config = dict(
    num_hidden_layers=13,
    hidden_size=256,
    num_attention_heads=4,
    num_key_value_heads=4,
    head_dim=64,
    intermediate_size=704,
    vocab_size=613,
    hidden_act='geglu',
    norm='rmsnorm',
    norm_place='peri',
    norm_eps=1e-05,
    positions='rope',
    rope_theta=10000.0,
    rope_fraction=1.0,
    qk_norm=False,
    attn_scale=0.125,
    bias='none',
    tie_word_embeddings=True,
    parallel_block=True,
    extras=['capped logits'],
    init='trunc',
    init_std_qkv=0.0448,
    init_std_o=0.00879,
    init_std_up=0.0448,
    init_std_down=0.00879,
    optimizer='muon_variant',
    learning_rate=0.0118,
    lr_mult_o=1.33,
    beta1=0.9,
    lr_head=0.00839,
    max_grad_norm=1.0,
    warmup_steps=200,
    schedule='cos',
    final_lr_fraction=0.03,
    batch_tokens=65536,
    max_seq_len=512,
    doc_mask=True,
    train_tokens=354600000,
    max_steps=5411,
    dataset='wikipedia_en',
)
MLP neurons of a small language model. Each row is named by its layer, matrix (down: output weights) and neuron, and shows model dimensions 32-127. Each number is 500 + 50 x the weight over its row's rms, rounded and kept within 0 to 999. Numbers have three digits each. A neuron's up and down rows have the sign that makes its largest values positive.
A block is one neuron, or neurons of one layer that tend to fire together. After each block is what it responds to, as a language model described it from the Wikipedia text at the highest values.

L3.down76:468478525583446501473566494523493521539482529428496563580454527489549455478526550409537506463540546510531367521431680568401495617521467487475441488564531479514477573565400549560480550475479430447480457596632459551451555427520490456435522648542453397585444479580426466498477408485555507555
L3.down105:530528416535494525540545534519480470429536513471466489509517440589425442514503544474526516467474423522514488448523443414575569462503397444468443510544443492560536644548452427502462525420500469529470641454540519493495496519472512543478452515568491504537529456579510524390490510589512455500
L3.down145:523558564497523440436558550512565533571487488471546411458513448532391490545462498536481426500540461485516535470496490505472537480527511497477418496575475482527492487534494450455533457556428456539551494490607434500538434408537428478528572515469454558444560529521469516437497417563484474414
L3.down379:481511493450511576514557451528478547472427492495432523579531495434434495526594502444478522433520552542487564609479500357514434440464515551456513387454489433505485468557482399544468499417495582503446557439486496489545394498517455457398401532566439532590525525583495563542466457483543500508
L3.down476:463551576530520447446528578543471515404464567585528493503446494541470494540484512505572594456511516618488434407438495521493546514341471615545445424536558515518488523444512584488515520391512505588482428523470491471515533507459485518521533474492502467529463462589514537451635474523461492490
L3.down573:478508516484536536553497441594502564529442535416468524430477525572556515490517449474483508524462528463528495504500576499502509484523472469540606491543471464535580457577505517466470569469488464517487448425506524449434475504550574512500420526499508513535450505496486552517435487480537433417
L3.down609:415486452533474574530533460430548403486523528555576478533552540565505556522490563463511467460492489460595466474478569475540483451570524540441517487522507412530458550538574443523422467543500544567544506471467606481456469487439457574495451457549458471577578477559469559478509488454480471542
L3.down630:501549432522456575490444404448445490524505568457461453454660461459504474580428587551556445551503500567482464473554430444477558540456411424510508615505493438472407495482539433522544450442473548461467478538487440500562540497516470505488500544432398532450469549505487435578464547469399517418
Responds to: Word-initial fragment tokens. Short opening pieces of a word split into several tokens, mostly th, st, t, le, as in th|is, th|an, th|rough, st|ill, st|udents.

L7.down13:547523570555480611476553516449525528570439470446479486461546505597599497539449514479585454467512449470424494438464553405555522596481417486550530475455514478537452550492424492549481544570439496435502533454376491495612494462448480543530462551502417443504614479572525518481500572511437514425
L7.down40:529531505506445506479371380509565517528557527541444513546459463570608447591468521469440481421564488603481561601407457390501532487557485439488415544498496500515401485570537419517461555420524565462429546478564415470495436509510473560560483459498560530459492521475447511509530460489410538519
L7.down118:486446460470593492497607513486499483571520549470448485469533504472489498555520489419595463574566588565426485533493510533524519484536554407454455513564549527473459581423485467448485464386578514495457545463489486461556525423486542482511641574544444394552634540488471528554470550478436489561
L7.down481:494433511295746502476467460439454594491462492456522554461480569486508505487514493518530556469507458522560553517503513553512437504498546548484609512538520535486458432519527563444502497490578585508488533466440561478576517449533493504516474469478513506546481466491476566534529499520532549495
L7.down485:566536550479461421515597535516524473599556410559445504510505586580528497446544460518553596535577535483481659542485482525502507555568471489618404475525496549579564422494555461516510522513563586480469480481568537489457463500581461534506523542606467438483531544475430463569572413542427508533
L7.down519:465514434487474499493451505448545358524543508580525525543492514499532501469558577440470466564485502517477478485424459445514514492499535539486487458402608512511532516525518541471451471521527525470401436460457535528602599539480471505467487474528467415521470539575384579568492487535512518569
L7.down536:491483492432539470554470490593418485520508557481482555540470485547486406425457568538477432535538463431514473436533541530483594504492546515520527495392607475549531480564472511529545492532539549517562441545496524599518525584501535444486541497521471384475549520531462561526440484508553528487
L7.down639:489505490557460487449556469505546475478504510551392394436490581517382555441601500412462487510494512454535492515470497510519521541478570472405517470399513517493505515520596547497504574442470529500534512517555529596550587434507474577512554561569470518490456589537427549525488473490474509547
Responds to: Year prefix digits. The leading or middle digits of four-digit years, typically after a month name or day in dates and in table cells, such as 198 in 1989 or 7 in 1970.

L8.down419:512556517512480484504435575501442525584556544452496566472546464496550461424541497558505480577565548533582489539570442404563459557471508429502419457554616519443506552561501585450416604501526509512548589428511480465541500497415516524487445482484523477564521484463440491519431571520558496468
Responds to: Digits inside numbers. Single digit tokens within or starting numbers, mostly in tables and statistics: scores, money amounts, measurements, dates, e.g. $1[8]0, 3[6]1, 2[6] July.

L3.down0:451460509428494453568437526486450526472427570401457532452580535521507532465534490507554443494508459495386493437529487462485466606546518585549474479420490513531468439498552485487532442453484498529563513479488569528525511495429523538553547513458512506455452541438509471488527510439553403505
L3.down61:404520409540466425557501553484352519532489488425440583536471511522428530493487409500582564537509472452426475518393460493544445522535489466440512395511500440467579470485454500435517493543533541428526479597564568517451487540486524526549524524433516472519484488554520479469516516584561436529
L3.down69:499570488453464584503503442598462587482478493535565553551574590451474506455502470596560458495470424503458563576571549511476488523485464537511483435449540477407485528515576520502449462554512528456510553498485484489539547547502445491444473528443508467523601559488498484452491585612524385523
L3.down109:507572430461553483480539497374424426546520476490490506428489481480532518466547560531521507509530473528552488475593536501454576477466546530447414506472496571468503505554491491531526495548403432390479542490527395472437408513543477558562489443531568434392523620456509540482467515556460456479
L3.down121:498607508498563449478488498433531499523443570491422471398506503577466533537380475473411490481423613503511532502495441557511492483406536550526507521525496553483535579454507352486499540426502427438509480580441506431492478574476527437467537501529504515548433538483489524378455570465540481394
L3.down179:518541499412521569488489518446501496465451622520572536479523531587490476526459556393484428473476477452503416500517494499554510481526608512497484438551502492413516485480516486498459543469611522462604353542461486518575510588463494502493486509556439461481562524500515416365533522553485437458
L3.down334:550472455508575425581456532547501572489550493422469550465493595492395603533426481478544620494516446501492520560494497467423454455477517384482500507556416557519588524451479407535506488438478443577424406466565503500488497443468423493513489603498555533480553450466524520561514521532553535540
L3.down372:496520543541483468592450462571505466479466603441489521497542460447500475438551548535514564527510500493557640398482509486507526461578425614480485454517553466520395519462514467440506517540477498400515514654559510515498407559526506488406456568517569468398526537546475554420458502523497510571
Responds to: Second digit in numbers. Digits that continue a multi-digit number, mostly the second digit after a leading 1 or 2, as in the 6 of 16 or the 7 of 17, in dates, scores and tables.

L7.down121:574565527543582550555547471490585557467424595483578574521513486460539487472449502445502496525454464530515466443547536539593437560578557484453570527580589490567488550565495473552474475423502568544453511553556428503620537527400465559535422419498432567457482523499452562526521505444511469546
L7.down215:525513490596534528507558522441531412571438480607483478469558559573497461461467533421427418530417519511515476476488408607471535506621458391560515583528521423458476577534455613469469573585455537505474487520557464500431491450477498434495519483443524546411525478449512525575496368453564402497
L7.down232:509503485517493513463531534584532481542481398543513469541479504425435454512648514483451591481482577480511473486530500488457532461497524575516417540582496531537470510450469610450450459459550458484507511485482380521478553433559537500393574566531585475498510513482618349517511473514504497546
L7.down445:494573468520448458515455491602480441564480499450401469497578525559410514474491573518559420604498573504499569452506556531506507513502517538453540512455462596469477433526419412505395427518543470549465523481533410498559327512614524476498443561536534530519555546439429593492555518555504458517
L7.down535:534417448550436466547516563613575456541565530569518503478580494514472481456518461481452447570569594471490442533500498481495445509454595487506436481463579568569474482517461486543538572555528511482555541500501504468466558455513528366492470544518467551463594507444464479507430466518513404524
L7.down554:490524563599546508457593478460480471491519541415473475531483584529436455533504596459416488472566531530582494462531536448526562477492477474519523555503432529539531469591462457497438580451495497395529438515540593452410457507490565450487498542396514477558404440512477515406490373436575535457
L7.down631:528527574529500516449516547480533532508436424467461554454511566528468542459533519576534537517566438550440533624522549427535475489462469515574528512495500502443550461457492614470497465496520461502638509395553502389535496573566562413447477561560470572375490464482512608494409479446460496496
L7.down643:586551477513481489522581493407536475469476536514451546510536490524460438457496532445489543485483549607447452480576530555509417585451529541540434457546523518528510456564486552473557511516484559439393422572550481562450450486471556468509576454528493493504460499429514468540496444538492383412
Responds to: Split word-start fragments. Opening fragments of words split into several tokens, mostly " th" starting through, than, those, plus Th(omas) and leading digits (8 in 82).

L8.down620:478480522473483670425540437466580583469514513478563521529467435448453425438526592477479438560500467491470531409506534517468558538465511503485527596501431554378425564547447474530530496541440447440559507515519490507474469429493473515444451493497567472502499540449440497456483582436480574488
Responds to: Parenthetical openers and name fragments. Opening parentheses right after a name, title or score in lists, tables and bios, e.g. 1–0 (aet), TKO (punches), Worrack (GER); also mid-word pieces of proper names (Th-om-as, Ch-ic-ago).

L8.down560:438504465528469528445470496521469454483454547467409478511532518492522511514438506557491523551446559506512404547523465514473470589392439492397525495451526525494438597427531568441543506496491429479541486552593421519557502515597498512497445564459480492516636565429454603475514541634523518471
Responds to: Year final digit. The last digit of four-digit years split as "184"+"9", in date ranges, lists, filmographies and parentheses, such as (1849–1902), 2019:, (2012).

L3.down25:497465544527488452457533428464510531477555494549546436505424494426433485536482499526430531543496584448548511504484529535521516472508491403468406467500435426519388617493495505520445550561488473503463492608529416496582408536397393434503455588535450417507508411513506481511482612536539626468
L3.down74:499524570423623474509535496564495530536556473493485487430528530495565419434523465449551485552566584493583489421461467555542459547526481545520452609486529485472557461502447517520572564521485494505450443498565656460389499575471504441488400543475501513500436535438466431483494510500567496484
L3.down136:498549479613526518385566453465590505518494496434405473440514447434527439505487529480464487456499514545438504445377441501497574426605471456556461471536560559459535424454546464547454480487578535553454563480445430498549504581554532555494467531565518474566495418474540480515463545579453474518
L3.down149:509535517471422538499536516550405557568503576530476478510481541556440476491478468457542371357409502407433461487420395442403460491536528486497483651636506453528592534560490406520577535472571544500493451494531599459506479477490551552517577498449592479519585481462475510569484495526524469502
L3.down370:551436544490482530527487513461509545524519458484540545461502372566453534423494422513482517471538526450510500516457482506593470523482456536450490488585455498521547424414489494532502497456528427531471492549436404556421451472503509495492483512512587484525528489487515483541531549390540462508
L3.down451:526462480507554495457563463495503471575534591503527521356465491413433545471514562459578557470548471497472512512455505507558451516548563499548508580527445535504538527483464458610445413484488437494526438571459513429530462519522548532471493543489564372442518459444560549507440447475433484512
L3.down545:482551437448498508556477523497578548528588498451551479468493473591480454479471509517463472526529473515498553505597570460466464481402495473508455405503443538513549470511579523513521539500596585470528467531518543487483531524479551508475456537537590509460521511508540507477621371593524446566
L3.down648:498548499512379510485607519456392447484489538450526459497516527480404530606433607534476561531537452429515488573449558572477480443480447502633508475539488444514509421497487494447521548471658496488461477580525482413494498475412491446533509535488539511588566562553504551457477512422480478451
Responds to: List dashes, word continuations. Responds to the dash opening a new bullet line in infobox-style lists (Density, Water, PubChem), and to the second piece of a split word after a short start, like f-eature, F-rench, th-ree.

L8.down492:527531489522486523458568516466448570452522442532462503550489425492578490595496520550424508490472470435426556540480427536418547537508522556542509448556453549500521423475582459572491463515570445560557567478440472395529534478495576486525440519488494388434469562517517508413587450473466502544
Responds to: Structural list/table delimiters. Mostly markup in tables and infoboxes: line breaks after a closing |, leading - items, and |--- rows, plus coordinate longitude seconds before E/W (82°24′33).

L3.down30:445527489562528528508579517482509548534537535541588526493510461486488535368532455500530533447528557476463490480497420403477502460407455466598512527523481511474557448500508612606551488455419505498464539573404399634518441587467389493584416549517576495438487479490467518477469485472468555458
L3.down63:542541478517576484467503491487455517538463541455479530500417500450430443433531547516580539535534471456426558505490517567464472415506532582549466500529523390547496470546530501544529583534542547504470522523410393559573439565535496501444525487509575525462515499449454553480411538385393594504
L3.down89:558458513517500525502517524522427477470459492493580503470462499590462442422491485549535431580421498516333496420547472466483535468496476480410497527460499538503534436434525516361442569584507479471532473598452539573508497576448557504515489499535635516536611537432490452469491546506436522535
L3.down96:487492516505408441485474541414499510549385499492531520382451482542425577541508503534494552516455455617519414505470454501448441527540544500450508541468418486400573456493513407610396577510443491538442472547512487511454469467563493474469548494536579483428425502460587457552519545550577493423
L3.down294:494492385473516507490509481504545489571596646436519518439511556386419540498591494516446537436524516549559530475540511524441484492594483495455491486521463420503526495497521508504495465577458477505415463576475407504446456498503516521556592516542431457580495484356493483396490512486459502527
L3.down353:473493381397440572481578498605446461548473552526531505502459475549542462484542590552481503458518535522501561476572509508466602490490555579533462503484450500544500453545534548532450472559498530489463557534512460493519424476564410503499438556427491540490484459464470476528522613497472573512
L3.down531:477450441530584538486543389521509517403504505534467457520499466600519397474529483611537548451444422550447454530520546487438479475542368529524546509495398543507570471433419459528401481613602439491529564481475536452472441458572506478493519532534455458479567544574507464506556503453522620460
L3.down576:583476421541560572463498613571569492534430507512499508456507512487430471455536552475491454546461508493577560435543532460567551525469488555409525552466506492534603453532529541621475528490427530512460437462544539481507428602482533549470554574444483481540497578554560393461423479432505484524
Responds to: Opening parenthesis after values. The " (" token opening a parenthetical, mostly after measurements in infobox lists (km^{2} (, 13 kilometres (, UTC+5:30 (), also before abbreviations or glosses.

L7.down139:534467464524489506493496419448581465525508482462537391434444495502491483540437514446425513498531464578498510560502479420449657447552537494540385484591554529502528548510467508480485454469580438477530475419502566453446560524580519562416447501472424413607498462472482569453424488474417570511
L7.down226:535546531530628497528467491565531542450417543532465568542474436490409560623511416453514483536544472503475566576485525585595538509503409450473463587430517430443543513472475450490540537518526447401450479548504540520431572493587421503513503500508464467547490485570452497504483563501460506464
L7.down269:561512473504462529518539517484464488411448469466513525507448566462481548496482433521551563618565446450472446537488464542520497513457442459521409427501430583450514448494534463485491621468478528516525513536478537368559569577513417486555460518486517534542454474570470511452501450520560509536
L7.down279:584488540476579542492501527566564490553483540498419437427604525454503492516513448445492554518570439421387502433426587471486567389543481492430554557546573512518513551606494505492439568477440463442605488409561568529531535425443512452488496467513459525555603488593509598453492499507471427535
L7.down325:569574466502464634476545416506556422449470465554445526423555598516479521449579402508442474519528533489455588513567499456535495461423507494616512521539557460514531503479482526535485496498547512482507597506445509412425504459470438391500524470555509502460453538595451507354483514497472470458
L7.down382:478477524521539490376515552525470492536578507485463400475547484523492469424492549494558482462471516462514415492518444595615525550466465504515558614464479504497406526428631499524577510548544552537561369377492539483580534591445508463478557562437486545433458510492425453496456478505516481374
L7.down544:494514493521448473512566509593435397434514402535569395445412586517589488579566463507482538494521555358495479481556566605502497534552500463477591556507476485483519469504463479472505489517456487457457572517502448563445568551524519535485442500473456481493571495397446427509424506450511497533
L7.down656:502517542584601483520493557476529540510482519456454492516558490498609466493481482475482497406409528393480436501563435495585571485556471485401498495519507523495535515471611552581507568555521584448484579407446544462479543384465522502519497498532492483498490464482542513587488476556475506560
Responds to: Infobox bullet dashes. Line-initial hyphens in Wikipedia infobox lists, mostly before • sub-items or Website; also mid-word pieces such as com-m-only, G-r-oup, and the after at.

L8.down219:471577497794237484502536577553582431509538469560495422473541481548523506447457498469467432493533547491457469493454461508494520454503470493520407503443547476499528541475497504559543487552453458496483482502565430514412490492496539567477567539509469522438512539526466427472450468480468454465
Responds to: Paragraph and section breaks. Fires on the second newline of a blank line ending a paragraph, before a new section heading (==) or paragraph, and sometimes on sentence-final periods.

L8.down648:584480519516539503487512582467510521557438496449483472472518532485462478571503567553458441672462604552572449488503548509473527560575614540485508492455458518503483541687475409558453479504514500450551536460424449602632622513559516496482554540355580418448533566521465429562457502472540487443
Responds to: Split word-initial fragments. Short opening pieces of split words, often at paragraph or sentence start: "A" (Although, Axle, After, A graduate), " th" (through, this, three), "o".

L7.down307:622522446465452482630475502481551536499496431493412453604534452528518441488481520483454510431502413533479441459518500497586538570467457580539410477477483488444451485533413552491475511601524503486479468485424497461475527481470434550535500497499565400464558452579460509584484558424552457431
L7.down336:499449411467445515514508556522526427520516463548541473515527509581461480448511538451453479477544565450468414533566513538530543595489513447504544519518542564533478515547475489564457549503525558537460550557340436559480501517457566562482545476522487538447519552482455473518426443461550568462
L7.down337:443449482522488470476508508538473505468534561513447584466517490431464478481446471398511457458483496545456410479683452402582530364510514489502548470530533536482377554505454560477528525540520532560512519527440593438518415459518421509459491509544488449546511513457428470556442540577593426459
L7.down343:471380567460552437619499477513559546540564473497572501548570514558526517410495535471582505496508525605550549546547538569479509485532412434567553477576448461399466507494523500489469447506559537565396491591523453592534511491540487557533541489446502494464554407463608526492535508469566449455
L7.down470:598529446538510498522493407421584536528557517476398499487504439485467544505467504536431470573452516467506558504599507627469492399414490561492415564480521513392575552485474451510514453541591459544525451436460489518474481439509532532488576515546524550447514485469543586501505516546452576512
L7.down480:435383466502530481446569527468559565546468516548544574524523513442441505499428644447511397448509519578618521461497495574512434512492446450443523479530440431443538512557543556427453595475461568519538521415397484545578571462503575429490455451496463471549486529487483543526568502614490564470
L7.down504:428444470496522490529511492523477469546546514527552408525526544559465501447477582430421467530491450507522544527529516572512510504466537505434506585528499625562437472506465509455539513486475459551515521513411507523430560493497438486493468483445462509565518572461495523506510475483488468510
L7.down569:516513441508500501535497519586471484437575514484410480466443393472452456545466486547580483450479510471540500442489512575579471456435530451511441477573555575426422535482401549393520544507508487522516518516484429506569579493507538435467470514444456419493340481533520539511578546456496575478
Responds to: Detached space before a word. A space split off as its own token before the next word, often one starting with u, e or Z, as in under, usually, eldest.

L7.down204:533472452554447489444522493532533482522525530561573604472500515504538458465530432463482527399568421439533391513417488437486436440428513512565474611502580564526562457505511426491484521502646493604489541548501531451589550471489627530529495542492521414431512489423451505509480566455486479432
L7.down298:607503456494416575498450568575545559601504466443441502559515472454443490586477619534550489510471538422487517527402504498486517481463364491486416572467479488464504554534454490492515508499441508549549403517501500469486533458483485527335474543502512472501533592473547514437405489479502543480
L7.down406:426443492525486482446557505494542478485533455454494533508488423515516477381479445493536519501509468439477343526393498477505452451521455483574485520524531517467394422512461597450504578553440441522501532510458495560464508473468494537480607520477443509488516467513478465479508502464429505410
L7.down454:551506526447422518496555551604468503511427551502505486555456466477506508533484534530551408521450414465518502535563485478403555514496435512563598481593534486539454534565532448483600466503525484489445488576555511517529466438468615458486583513506469393528599589532503542439420639498493489481
L7.down513:637508437572368497499504539552541501502469471574565575481520567546417403482498469475566483471501471371470475548479491510529598449480486440563479463561550468451503447602469585535565565500555467484502453414533485476488485464463501475478498451463438507487504465424479492479464547464428580486
L7.down517:504451409528429522498549471491513509495457524457541552447465532511545538397497416577535543482546469513500397546413537459392509599486478530496496449592500508513526510408463525459533439463558489532465492595453459581535536510508544570449485510498471459497563508487495523523448469455615439429
L7.down610:509524536486535546521412566561591530443454446533515506546420442489555638536483540476621502502458518550485438455584442542522476575583472505398500474529475442416511498544426495539561514493552491386559498497393439514489533420491474474499477499479469442477531498529545449549497633532427572457
L7.down691:551606562502487502415448471403494585530465508481560565556458499476496377513607366551502579474588538534529425518457447536401486496488483468429462512487566518553526498477560502578467518532573475433545561492421513478428443574500604533465501529487557491520621486502480401519472463567494517496
Responds to: Non-leading digits in numbers. Single digit tokens in the second or a later position of multi-digit numbers, mostly 6–9, as in vote counts, years, table cells, such as 3'8',393, 1'7'66, F-1'6'.

L3.down157:426477469459573435496538537415585452635536447454501516518527521545485490467506436567462509438583463563499543432549495462540511477519463466486488533482446490451539542436523565518490438449477501487513462469508511509501591517537487523524432499465512546586558533544412540552530595468569531540
L3.down278:551487524525567473542531491414495501524506430405448508439518546514461526520421506437552460454457431505515433401535482473541411496479512475511533478461425491400421513540475467515482506445484596451589471534412500481364543568617451517480435507575500537498477512496486545513523472511494472472
L3.down406:528483571510602499519453582542554540569535475512532476489527459415549475481492533473545558458503445520529543504647468487586492509388424468508564463470510616482468515447452491484405455530496501494528403570437506478392530494564493502513436540443553418503561516466416524434559406472426502450
L3.down429:538552478431642438541481512445512432447415478389519529433508509448586480447460448612455474455448498564530541517589561472490496471426484452463362553439530474409560560436480404545480476511449511569607495500517528485428470493451464539514488511435514419412522388589461392498485507465452482593
L3.down543:456506505516474485576451531533510525510464515540475523497481532515530449466542539431379510450526532510418472531597500464476478532486480430546555500478587570477512507510505553543526473444519535482454534476467512554503420389495473404476537485586534494462430595495362511490510569494445526479
L3.down598:455535439487567489541530498584548569472501520527555527539542487554521456513513557561540432534466551572479558471551537420534454474447423497441402560510466545458544479430449543486409423501546545489508554548490491534449494401510520445478449460520531476418573446495502531515445554533514554431
L3.down654:497477444430632467443547488528496455522500472479425538480597546506541580508426501492569503478506509487633649411429439481513455517430527425486501488526452521413495425499535432533479504528463508456502419446476526424492479443531481484534460443480407472417454509560496470518458439576494410505
L3.down672:489507445491503513485510509529602507526538433479481433452536501511442463411444566505488515467504452568569492508575534489491596460454548525531568537536526498441554484496433542528536450485500428508396556547502413524393529515515455513524498484510391471413315381480515421523519434472516443456
Responds to: Empty table cell space. Bare space tokens filling empty or leading cells in wiki tables and match results (after | or a line break), plus is/was after birth dates in biography openings.

L8.down281:572499486554498449485511492511453487526476450499401467498530437516540398429376492490603520413488565498510455486486443530517478583491460609430488602516498515421427479519477464438496491488345520585525498464467471509460514504466530616562448489560494467504494551538577566527554486472510528532
Responds to: Standalone space tokens. Bare space tokens split off from the next word, often in wiki table empty cells or before rare starts like Z, &, ud.